{"num_key_value_heads": 4, "head_dim": 64, "intermediate_size": 896, "norm_eps": 1e-05, "positions": "rope", "init": "trunc", "decay_fraction": 0.519}
MLP neurons of a small language model. Each row is named by its layer, matrix (down: output weights) and neuron, and shows model dimensions 80-175. Each number is 50 + 10 x the weight over its row's rms, rounded and kept within 0 to 99. A neuron's up and down rows have the sign that makes its largest values positive.
After each neuron's rows, "fires before" lists the tokens most often just after its 100 highest values on Wikipedia text that the model never trained on.

L5.down419:44 61 52 56 55 56 54 54 66 52 74 51 48 51 34 46 51 37 47 61 64 57 47 53 47 41 54 53 38 67 46 65 60 59 41 48 45 52 48 47 44 55 60 60 38 51 61 48 46 46 45 32 43 60 69 39 51 36 61 45 47 55 45 44 59 45 60 53 45 55 62 46 29 43 66 47 52 60 48 67 42 45 36 42 52 45 48 63 54 39 41 41 43 48 61 31
fires before: "pen", "b", "cc", "pp", "ld", "ur"

L5.down540:47 73 59 53 59 39 58 65 39 56 49 33 54 54 62 23 74 44 37 68 66 62 62 61 49 40 34 41 45 60 35 66 43 68 62 30 49 51 68 59 23 47 46 52 49 56 46 56 64 51 49 55 39 43 62 44 43 54 65 40 65 41 54 41 59 47 52 46 46 41 53 32 46 29 57 63 50 47 42 56 53 43 63 42 49 39 49 46 46 66 68 45 43 40 58 45
fires before: ",", ".", " and", " in", ":"

L4.down819:58 35 57 63 47 62 66 59 50 56 49 54 53 50 62 52 66 43 52 51 55 59 36 47 43 53 34 48 30 61 58 48 35 57 66 64 48 53 48 39 61 36 49 42 45 48 29 52 30 60 58 39 48 33 55 34 64 69 67 41 38 48 62 61 41 43 57 53 53 37 50 59 62 50 71 57 32 43 55 51 59 40 57 36 66 46 42 50 42 42 39 60 46 48 46 64
fires before: "ary", "ia", "id", "ied", "y", "orn"

L4.down94:40 50 58 42 38 57 41 39 61 49 68 56 54 45 59 58 46 57 64 49 40 60 68 60 55 47 57 45 46 35 51 69 49 50 52 35 34 60 36 56 57 28 60 61 64 40 60 52 58 49 54 38 32 41 48 49 45 51 38 48 61 47 67 41 48 40 45 52 49 37 43 49 39 39 47 29 55 56 48 44 53 72 57 55 38 61 23 61 43 30 56 47 57 57 52 56
fires before: "e", "es", "o", "an"

L4.down430:50 37 61 51 35 61 43 52 64 49 49 56 31 47 44 50 55 49 37 59 49 54 42 51 54 50 50 44 60 68 44 29 55 56 53 51 53 57 50 45 59 69 27 35 41 48 62 55 67 47 46 48 42 52 55 42 40 65 52 49 42 40 46 52 59 44 73 45 55 67 28 53 60 56 64 45 38 68 56 36 64 34 43 54 63 48 43 58 49 48 56 44 66 53 63 55
fires before: " ", " ("

L5.down531:49 42 54 44 52 55 56 37 59 54 53 48 66 50 50 59 49 50 45 45 45 38 33 67 40 47 50 44 53 58 48 37 37 40 64 57 64 54 42 62 37 37 56 54 56 50 44 45 45 74 54 29 61 49 63 48 38 55 31 40 61 59 56 70 57 50 57 56 46 50 53 50 59 62 54 51 43 47 57 49 43 42 59 48 46 57 78 47 35 62 58 47 59 48 60 75
fires before: " ", ",", " the", " of"

L2.down118:45 62 36 37 66 47 50 41 71 43 56 35 61 48 37 27 49 47 48 59 39 62 46 44 57 64 48 38 58 38 55 47 45 44 30 30 37 64 48 44 56 52 68 69 51 43 35 54 40 51 51 55 47 54 66 54 52 38 38 61 52 55 45 56 60 46 46 48 70 39 75 49 60 32 55 50 50 70 69 33 52 50 46 52 52 53 63 40 58 45 31 55 55 51 66 62
fires before: " ", " |", "ulation", "ular"

L4.down10:60 50 49 40 40 60 45 52 59 72 63 34 69 57 59 56 37 39 63 69 38 50 44 59 41 51 53 38 55 56 52 39 50 49 53 45 57 59 43 39 43 46 58 67 52 60 33 37 51 35 42 38 71 45 59 60 36 54 25 53 65 54 48 60 46 40 47 48 61 47 35 50 51 64 63 40 53 55 59 43 49 56 49 57 51 43 61 47 43 51 42 45 54 64 49 52
fires before: " "

L4.down456:71 44 55 54 42 58 52 39 41 56 52 41 59 56 57 44 47 45 70 72 52 38 60 35 49 53 38 37 49 57 45 74 50 44 63 44 49 37 60 40 43 40 53 55 57 41 46 51 56 53 41 49 33 69 45 53 58 44 46 65 40 51 54 46 32 67 34 60 60 50 39 46 43 41 60 57 50 64 43 65 54 58 50 50 32 59 66 55 33 46 59 48 48 51 68 54
fires before: "s", "ina"

L4.down176:56 35 38 55 43 61 59 40 45 75 49 47 40 48 51 58 59 47 65 40 61 45 44 59 35 54 56 61 45 48 38 52 64 47 51 41 51 44 56 42 53 57 58 68 41 55 60 24 45 55 59 26 49 44 44 54 40 71 43 59 35 58 49 75 47 56 41 55 43 31 66 43 50 40 50 64 69 46 49 44 39 65 54 43 58 20 46 45 53 44 40 48 52 34 56 60
fires before: "\n", "==", "The", "F", "A"

L2.down373:58 31 63 52 67 47 52 54 46 33 41 47 64 43 54 54 62 64 49 59 51 40 63 51 41 55 60 55 46 34 47 67 36 43 27 41 52 55 63 48 61 53 42 41 52 57 48 58 46 49 33 60 46 63 28 66 37 37 48 35 37 57 59 47 39 53 47 55 39 54 50 35 56 52 60 71 50 58 57 59 57 39 50 32 55 58 53 48 35 73 67 54 49 54 41 52
fires before: " States", "er", "ered"

L5.down10:55 31 38 42 53 39 44 56 58 57 45 57 35 48 75 57 50 64 36 45 55 46 47 41 56 61 62 68 58 37 54 44 66 44 43 35 53 42 32 47 61 72 48 48 43 42 56 48 55 48 72 48 35 58 56 34 40 51 57 55 42 43 51 59 44 45 46 52 50 51 42 49 45 54 60 57 42 57 47 34 38 62 43 55 40 45 65 48 64 47 56 53 70 52 57 62
fires before: "ived", "pt", "ed", "p", "qu"

L4.down787:64 55 59 55 50 36 41 50 65 81 57 53 54 43 50 69 57 48 57 43 35 57 50 57 71 76 47 56 48 48 53 43 52 50 46 35 57 48 33 50 40 56 70 61 49 69 31 46 37 42 40 52 47 57 55 79 40 50 54 53 45 38 53 60 55 63 33 53 36 54 44 55 57 34 47 53 41 63 39 46 44 58 44 38 59 49 57 51 47 51 55 68 48 73 55 61
fires before: " to", " in", "x", " up", " with", "gh"

L5.down326:49 51 55 54 45 59 55 32 53 22 38 61 58 53 56 64 40 34 63 63 67 58 61 73 52 50 57 48 47 39 63 63 36 49 50 33 52 58 43 45 58 51 55 55 43 47 44 42 49 53 64 59 53 47 61 61 61 49 46 34 66 50 53 60 44 41 21 54 49 60 41 63 46 46 48 64 51 47 47 62 49 41 49 51 38 55 37 57 46 47 55 51 61 67 36 51
fires before: "a", "e", "an", "q", "ian", "ia"

L4.down89:60 35 44 46 71 46 46 59 60 58 60 52 50 66 47 56 54 37 54 69 73 32 55 50 31 56 69 60 54 59 45 45 46 36 48 36 66 52 57 62 52 55 53 35 38 57 54 56 57 53 30 33 48 49 56 52 61 41 37 54 43 56 68 51 47 50 41 62 36 44 65 46 60 35 53 49 64 60 42 66 61 41 22 57 40 52 52 54 52 58 31 64 64 55 43 46
fires before: "v", "m", "am", "se", "op", "ap"

L2.down435:46 54 47 45 49 67 46 58 61 45 38 62 55 47 46 45 59 51 65 52 45 74 47 47 52 67 64 63 55 59 46 61 47 55 44 65 56 47 55 36 53 34 43 51 58 30 35 67 39 62 62 56 34 35 31 43 32 42 45 43 41 64 55 45 44 45 34 52 52 46 68 74 36 53 44 51 51 62 52 70 51 49 52 57 64 46 57 48 41 48 40 45 49 31 38 56
fires before: "ers", "ed", "oy", "ly", "l", "le"

L5.down852:48 66 50 60 42 54 28 42 65 57 36 54 56 47 37 57 45 51 43 23 53 55 53 46 49 45 47 40 65 56 48 54 35 55 38 49 50 42 35 41 63 58 47 36 57 43 38 55 52 43 43 44 42 49 47 46 25 45 47 51 50 52 48 51 39 68 53 48 40 65 60 53 60 48 41 49 59 55 52 31 61 34 50 41 54 62 43 47 44 42 45 42 43 63 65 64
fires before: " |", "al", " V"

L5.down611:36 47 47 49 44 27 42 56 44 60 49 46 54 46 48 65 47 41 37 51 61 74 60 44 40 37 42 55 68 50 59 50 56 54 44 38 56 28 65 53 52 47 41 47 54 37 46 65 38 49 50 36 45 52 45 46 67 61 48 55 47 46 39 60 44 60 50 47 42 41 75 41 57 72 63 51 58 64 43 54 47 40 55 52 58 62 58 68 66 63 61 59 48 64 46 53
fires before: "ed", "ound", "oup", "and", "ad", "ation"

L2.down267:43 49 48 56 35 43 46 56 51 45 67 62 59 51 60 51 48 57 51 43 79 41 37 48 47 49 40 46 56 57 50 33 61 49 52 58 69 47 49 50 50 29 51 45 63 61 41 51 58 53 54 56 30 55 38 61 40 48 51 41 51 34 57 47 72 44 38 50 53 51 50 61 62 42 36 68 76 55 48 37 39 45 56 41 45 61 52 38 68 41 30 53 42 37 46 69
fires before: "ric", "er", "ru", "ant", "ar"

L2.down835:70 56 49 74 62 50 49 47 69 46 55 47 59 63 51 52 54 54 51 44 48 61 31 41 50 47 43 30 45 62 42 53 47 57 42 40 44 60 62 40 50 53 55 49 45 43 67 55 47 54 43 48 42 41 54 43 47 48 49 54 48 37 49 43 32 44 47 52 64 71 60 50 44 21 27 58 42 46 66 45 46 54 32 43 53 64 35 55 56 48 45 53 64 55 48 58
fires before: "1", "2", "0", "7", "6"

L4.down706:42 65 38 54 56 64 48 39 49 32 48 35 38 54 58 64 46 41 53 55 52 42 45 56 47 59 50 50 48 35 59 45 48 49 39 58 51 58 40 58 50 64 45 45 58 63 39 31 77 62 55 42 61 52 57 45 47 54 58 39 52 55 42 39 68 48 52 53 42 38 63 33 49 37 50 44 56 58 46 59 40 49 58 53 45 29 49 46 56 67 57 31 51 53 51 44
fires before: "|", "|---|---", "es", "|---|---|---|---", "|---"

L2.down107:47 38 55 40 55 45 63 43 60 31 41 56 44 55 35 43 61 63 50 55 39 39 42 60 56 55 58 60 57 37 48 32 59 34 50 31 53 59 58 25 57 57 59 42 53 56 54 56 54 52 49 53 73 53 55 41 46 48 43 45 49 48 67 36 56 45 51 37 50 60 55 44 53 51 51 59 60 63 53 33 57 31 63 68 49 65 47 47 36 50 60 50 47 49 47 72
fires before: " States", "ro", "her", " (", "way", " King"

L5.down159:61 50 32 62 35 58 58 26 62 58 54 55 47 65 56 46 57 52 45 29 45 56 39 72 43 60 59 50 38 46 43 50 61 64 53 63 59 42 42 54 60 55 39 54 43 41 46 58 65 59 48 36 49 55 44 48 26 50 63 45 54 63 62 46 51 53 48 40 46 47 36 60 64 66 52 40 44 57 33 71 52 53 50 37 46 59 36 45 37 42 43 53 46 39 56 56
fires before: ")", " |", " G", " A", " D", " E"

L2.down377:53 48 38 46 62 41 58 46 56 46 59 45 46 39 66 64 51 38 41 46 31 58 37 38 59 76 50 46 44 39 51 52 52 48 52 48 64 61 52 44 38 48 61 44 41 41 57 54 44 43 48 46 55 52 50 62 43 42 63 48 51 38 51 55 51 48 23 51 33 39 43 65 44 53 49 64 59 41 29 43 54 55 59 57 35 64 44 56 51 31 57 36 54 68 49 45
fires before: " ", "icip"

L5.down387:61 54 62 49 42 27 51 65 46 42 44 46 60 59 33 52 53 42 51 38 57 60 68 44 49 55 59 48 54 41 42 34 53 43 52 62 33 60 65 50 51 44 48 54 27 46 49 62 65 69 49 38 49 43 58 59 45 45 40 56 56 56 73 45 54 64 49 57 56 62 52 31 42 55 71 30 59 61 59 74 49 44 60 30 46 57 43 39 63 50 51 40 42 69 50 83
fires before: "ess", "ion", "f", "ation", "ed", "er"

L2.down242:60 31 53 55 40 40 45 33 65 58 40 39 46 40 50 67 49 41 61 47 55 56 54 42 55 56 57 60 55 59 52 58 61 46 58 68 63 54 56 38 54 44 49 70 49 41 47 65 49 61 36 41 45 56 44 61 47 50 27 39 52 42 47 47 47 47 65 44 52 70 39 52 44 44 59 51 39 43 51 39 49 45 58 74 47 30 50 60 50 47 32 45 59 75 50 40
fires before: "ut", "ral", "ury", "er", "re", "ur"

L2.down182:56 41 65 52 57 44 34 43 47 47 28 46 46 57 61 50 45 43 39 58 40 37 33 54 69 32 56 39 51 42 60 62 62 47 51 47 47 46 43 54 37 59 72 63 54 49 35 59 40 37 51 23 50 46 54 36 59 46 57 75 42 50 51 58 39 56 62 52 40 42 39 60 55 52 47 48 57 56 71 61 50 44 49 25 64 57 62 45 53 50 65 54 51 54 58 49
fires before: "oc", "ot", "in", "and", "on"

L4.down311:49 49 62 52 27 47 52 44 49 52 54 40 34 58 62 33 58 57 42 37 64 57 67 39 63 44 58 62 56 51 44 35 55 47 42 42 64 38 41 44 50 62 53 42 47 51 63 62 59 37 47 36 50 48 60 61 52 53 31 43 58 53 71 45 63 49 41 40 45 63 59 23 53 49 38 40 58 38 43 61 59 56 52 46 28 33 44 65 45 54 58 41 35 56 36 41
fires before: "\n", ":", "==", " by", " st"

L4.down860:68 52 44 40 51 51 33 57 54 55 45 67 54 63 49 61 46 35 75 52 51 52 60 28 40 54 48 55 61 43 38 40 39 49 39 35 45 49 49 52 70 41 44 49 34 44 56 45 47 42 54 52 65 37 59 41 63 63 71 47 42 38 56 42 42 44 60 44 56 60 32 46 50 62 51 49 53 51 40 40 38 58 52 49 40 46 53 54 45 71 68 53 60 45 39 53
fires before: "ies", "ial", "an", " for"

L5.down698:70 53 58 31 59 64 59 46 28 53 41 40 36 58 55 63 48 59 56 47 34 43 40 67 61 44 45 56 30 36 61 37 58 58 50 35 60 51 53 41 38 64 60 64 43 49 60 36 68 49 59 38 41 54 46 44 47 53 55 47 40 39 39 39 47 52 66 42 33 50 30 43 52 51 53 37 46 52 37 45 57 51 54 51 31 39 60 70 45 74 62 49 54 66 52 51
fires before: " ", "es", ",", "an"

L5.down453:41 43 57 65 59 46 46 61 52 72 54 52 48 43 28 45 59 44 33 32 39 44 27 51 52 51 58 51 45 33 45 55 27 62 40 48 33 44 57 32 46 48 57 65 60 54 50 53 47 41 46 47 53 57 56 42 52 49 50 40 35 39 53 53 70 67 36 29 39 43 55 30 46 55 55 62 39 55 66 63 51 71 70 50 55 53 44 51 44 48 66 37 54 35 59 61
fires before: " of", ",", ".", " and", " in"

L5.down438:51 62 55 68 40 50 49 51 56 40 36 58 40 48 48 52 47 38 59 41 58 55 41 37 55 41 55 62 57 49 43 69 48 43 44 51 41 61 48 50 61 56 55 49 61 29 41 38 71 60 48 26 57 50 44 41 50 41 66 43 30 57 58 54 51 59 50 43 62 63 62 40 58 56 61 47 45 48 66 46 55 48 47 50 62 40 50 61 54 37 71 31 60 46 32 60
fires before: "ed", "ing", "s", "ion"

L2.down340:34 40 51 62 67 50 57 49 52 50 55 38 42 66 47 52 49 36 36 52 44 43 54 40 44 39 53 58 33 51 50 61 35 40 47 51 41 67 55 37 53 72 56 50 62 41 57 47 54 38 63 32 37 43 70 44 41 56 53 60 65 58 37 57 57 46 51 36 62 49 64 56 45 41 55 52 38 44 41 52 36 50 47 46 50 55 62 38 50 50 57 45 52 78 42 47
fires before: "al", "ia", "als", "ical", " as"

L2.down655:42 34 55 67 43 30 63 52 62 39 59 51 41 47 53 50 70 51 54 35 37 30 54 52 45 36 45 46 63 43 71 47 55 54 53 63 57 43 24 56 51 36 52 49 54 56 22 54 57 48 60 38 48 62 36 42 50 61 54 43 39 36 33 48 34 62 43 66 52 43 46 51 62 56 44 42 40 47 45 49 31 39 50 45 46 49 58 36 59 68 43 48 41 55 63 42
fires before: "ary", "p", "ale", "y", "i", "por"

L5.down43:39 49 75 46 51 45 30 47 67 64 36 39 54 50 35 60 71 51 57 54 45 51 45 45 55 43 48 54 60 54 59 48 58 39 56 50 52 37 54 38 51 41 31 61 48 64 49 55 59 48 34 47 45 57 42 68 55 44 42 60 49 61 53 48 52 44 48 50 54 51 77 65 55 59 59 51 56 52 53 48 32 64 30 57 60 35 51 35 58 25 40 51 36 61 47 57
fires before: " |", "ubl", "ed", "resent", "th"

L2.down413:22 58 59 43 54 41 40 41 66 63 54 64 67 55 34 31 57 49 65 48 57 35 56 42 48 36 53 47 52 54 51 41 50 43 42 54 48 39 50 32 54 55 44 52 57 26 79 66 49 58 59 35 55 54 51 27 45 39 60 53 42 41 47 35 48 38 64 48 61 43 58 37 58 49 65 51 44 54 71 56 56 51 54 50 56 51 43 45 49 56 50 49 50 21 43 38
fires before: "er", "ed", "ing", "ation", "ers"

L4.down699:53 38 44 36 45 36 57 45 52 58 53 66 55 76 54 50 62 54 42 64 52 50 40 38 58 35 63 61 61 54 41 60 47 52 47 36 51 46 42 52 36 39 28 52 43 42 58 46 49 67 41 63 42 71 57 43 58 50 46 26 50 47 62 50 47 41 52 51 51 42 38 47 64 45 57 43 40 55 46 69 68 56 51 60 50 35 53 46 51 67 57 34 42 55 39 46
fires before: " ", " U", " Rep", " C", " L", " D"

L4.down200:55 60 40 37 45 46 34 59 57 52 47 58 54 44 50 74 47 38 51 50 60 50 54 59 44 60 36 25 62 45 51 35 48 54 56 45 63 43 38 51 33 51 54 50 52 59 47 41 48 49 44 47 58 62 58 54 53 51 28 54 37 41 60 60 37 47 51 43 63 58 60 65 42 44 41 60 35 37 44 55 61 64 36 57 49 56 33 53 60 73 46 72 44 41 43 38
fires before: "a", "ia", "er", "en", "ish"

L2.down40:54 39 56 59 63 45 49 48 51 45 46 54 57 42 60 47 47 43 66 34 56 38 61 45 47 53 53 52 50 46 43 52 59 31 37 48 46 44 71 47 68 53 66 55 31 56 69 69 39 61 74 42 56 56 50 48 46 45 47 43 38 42 55 68 46 63 42 47 46 58 38 64 28 56 46 33 47 59 45 36 58 47 73 73 58 60 46 45 50 43 43 47 69 47 57 58
fires before: "ies", "hn", "ial", "e", "ts"

L5.down121:40 44 48 63 42 62 48 40 53 46 53 49 44 40 46 46 61 46 54 45 44 51 55 60 50 52 33 68 54 47 57 45 51 40 59 61 62 44 61 56 52 40 40 64 46 51 56 39 45 40 53 44 69 47 39 49 48 31 54 65 54 53 37 39 45 52 45 54 47 59 68 72 42 39 62 66 37 80 39 30 49 61 62 50 58 54 36 59 40 27 53 48 67 36 40 36
fires before: " ", "\n", " +", " .", " W", " New"

L5.down704:36 58 48 55 45 34 41 58 42 59 69 46 53 77 48 40 58 64 70 42 52 46 38 54 38 50 47 55 40 38 43 37 38 42 51 56 48 44 56 53 44 65 65 40 60 42 52 48 40 53 42 32 50 44 54 45 48 30 57 50 67 34 60 50 60 48 44 42 49 44 47 54 56 53 51 59 36 39 72 49 56 57 69 59 61 30 44 35 46 67 49 45 66 46 44 30
fires before: "p", "il", "pl", "t", "per"

L2.down672:46 57 51 66 75 48 47 58 54 50 42 55 40 63 62 80 47 40 57 51 60 57 48 45 48 57 50 70 43 69 37 38 41 51 45 40 36 48 35 52 38 66 58 49 51 42 42 43 46 44 45 41 56 66 45 47 35 56 46 51 66 40 56 51 71 43 57 51 28 46 65 63 62 46 62 50 48 35 46 38 68 42 44 58 66 47 49 62 52 54 54 53 61 65 44 50
fires before: "eral", "er", "re", "us", "ch", "ten"

L5.down483:54 52 44 57 59 66 32 52 29 65 44 48 50 62 40 44 58 50 43 66 54 26 67 30 56 40 68 70 51 49 62 63 51 34 68 50 51 47 42 41 46 43 38 34 53 39 45 60 58 45 45 55 38 38 47 40 47 57 39 45 48 43 48 47 54 53 57 66 57 42 52 64 35 61 45 60 46 60 38 50 49 40 41 48 51 55 54 46 70 56 55 63 63 50 52 43
fires before: " of", "icip", "ic", "s", "n", "y"

L4.down135:67 43 40 55 41 71 50 51 42 51 61 62 54 33 61 66 52 45 56 34 65 34 40 63 59 43 42 34 45 50 52 30 60 47 48 36 33 67 62 41 50 31 65 54 65 40 58 52 63 56 52 34 62 76 57 48 55 58 56 48 44 60 70 62 56 51 43 52 51 40 49 59 55 53 63 54 37 36 47 44 59 57 51 62 33 53 46 70 68 58 62 55 48 48 46 49
fires before: " the", "l", "t", "om", " ", "ia"

L5.down276:61 63 49 49 60 63 48 65 65 43 49 64 51 42 58 60 43 59 47 41 42 59 38 48 50 62 36 56 24 59 54 34 37 52 38 42 41 41 47 46 32 57 52 56 47 50 33 58 50 46 60 46 56 42 51 37 43 46 45 58 42 40 46 40 47 37 65 33 53 79 54 73 53 36 49 48 48 47 51 35 28 48 56 61 56 48 42 51 47 46 40 44 43 51 43 46
fires before: "er", "ia", "est", "ol", "ian", "ep"

L5.down403:57 49 37 62 51 47 59 39 63 26 45 56 64 41 52 62 58 68 54 55 39 45 30 53 49 62 54 41 46 64 47 48 54 69 53 56 57 51 33 35 41 55 57 41 56 34 42 54 51 54 44 51 42 61 52 44 53 35 45 50 62 47 37 50 57 42 65 24 38 70 43 55 56 46 59 74 50 43 46 41 54 43 60 47 60 68 75 58 61 48 44 40 47 45 36 43
fires before: "oc", "iv", "s", "ity", "her"

L2.down891:54 32 58 64 49 34 41 36 35 37 41 56 44 54 42 52 52 54 55 57 49 48 36 46 52 60 35 51 60 62 59 49 57 30 54 47 57 61 59 54 55 43 52 48 58 59 56 45 47 34 51 34 60 57 57 45 40 41 56 51 49 39 66 33 47 36 36 53 53 62 65 58 54 48 72 55 42 53 59 46 35 54 63 61 59 53 57 39 42 65 57 49 50 34 47 40
fires before: "p", "t", "per", "pl", "ec", "pr"

L2.down246:57 62 60 51 61 56 34 49 66 55 62 76 58 45 43 36 42 51 52 37 48 48 54 50 28 55 47 57 36 67 50 60 61 47 48 56 48 45 59 50 43 53 55 48 57 49 43 57 50 57 59 64 63 40 48 47 51 64 55 52 43 55 43 58 67 44 55 42 52 45 48 76 61 53 63 53 37 54 56 68 47 32 60 59 43 48 57 30 34 48 50 44 60 51 44 54
fires before: "port", "p", "pr", "ag", "per"

L5.down810:47 51 46 27 45 42 56 37 51 51 46 33 41 31 36 60 40 51 40 44 67 48 33 50 33 52 57 45 53 53 51 49 53 73 46 64 41 46 39 46 36 41 54 56 42 53 63 38 49 46 30 40 35 70 51 61 57 51 40 48 46 48 61 64 53 43 50 61 51 48 62 56 36 66 43 41 40 39 68 68 58 55 62 47 74 39 66 40 72 55 43 64 51 56 54 40
fires before: " ", "\n"

L4.down769:58 40 55 52 52 72 37 60 33 43 61 58 50 42 32 56 39 40 54 55 61 64 51 52 50 52 46 43 33 49 56 38 61 39 39 55 51 25 44 52 53 64 58 53 46 37 50 32 50 56 63 51 62 82 50 48 58 48 46 41 27 38 31 42 41 40 60 54 22 45 76 50 63 52 67 64 54 58 63 39 57 41 55 49 72 60 53 39 60 34 49 54 50 61 53 40
fires before: "ition", "s", "ed", "y", "ic", "on"

L4.down759:42 57 57 47 28 46 37 38 53 39 64 47 33 32 53 54 56 54 49 48 46 62 50 63 48 64 61 43 54 56 54 36 51 50 63 49 45 40 29 69 46 59 55 52 34 42 64 38 46 51 47 45 62 59 51 63 67 58 59 44 54 44 58 66 61 37 50 60 57 51 40 53 39 38 63 47 56 37 63 64 49 40 30 45 45 37 51 32 59 49 58 57 61 70 38 46
fires before: "an", "a", "land", ":", "up"

L5.down582:45 59 67 55 42 47 40 40 55 39 70 47 45 55 43 33 48 51 57 40 33 51 36 70 49 50 40 49 45 61 50 27 58 58 40 49 64 40 51 54 48 56 40 51 61 52 34 44 61 64 51 34 59 66 49 43 43 51 51 55 58 45 46 51 63 60 62 51 40 68 50 58 53 34 40 42 68 68 45 53 47 39 19 66 64 56 42 44 42 54 49 55 65 55 42 46
fires before: " to", " in", " his", " the", " with", " an"

L2.down730:59 52 55 30 60 42 46 52 57 38 55 57 43 59 73 48 54 41 66 60 47 61 46 53 58 41 57 44 41 46 51 43 41 59 46 45 57 34 36 50 50 53 52 42 45 59 53 42 60 58 62 65 52 41 56 43 56 49 39 70 60 66 53 69 55 52 49 54 54 63 48 47 63 47 06 47 50 49 44 34 41 35 50 52 63 64 51 50 53 42 28 56 50 52 42 43
fires before: "ia", "ep", "ic", "ust", "iv", "ian"

L5.down490:64 55 36 41 44 50 57 68 42 48 72 33 52 59 52 44 56 50 37 64 83 53 43 58 64 49 30 44 51 59 45 42 48 52 47 48 60 45 55 52 70 59 37 56 44 32 48 62 50 52 50 38 57 44 56 46 51 50 58 55 57 39 55 48 62 54 50 68 52 66 72 46 29 44 57 61 47 59 37 38 54 39 29 55 46 56 64 59 53 50 37 59 51 55 30 64
fires before: " ", ":", " |", " April"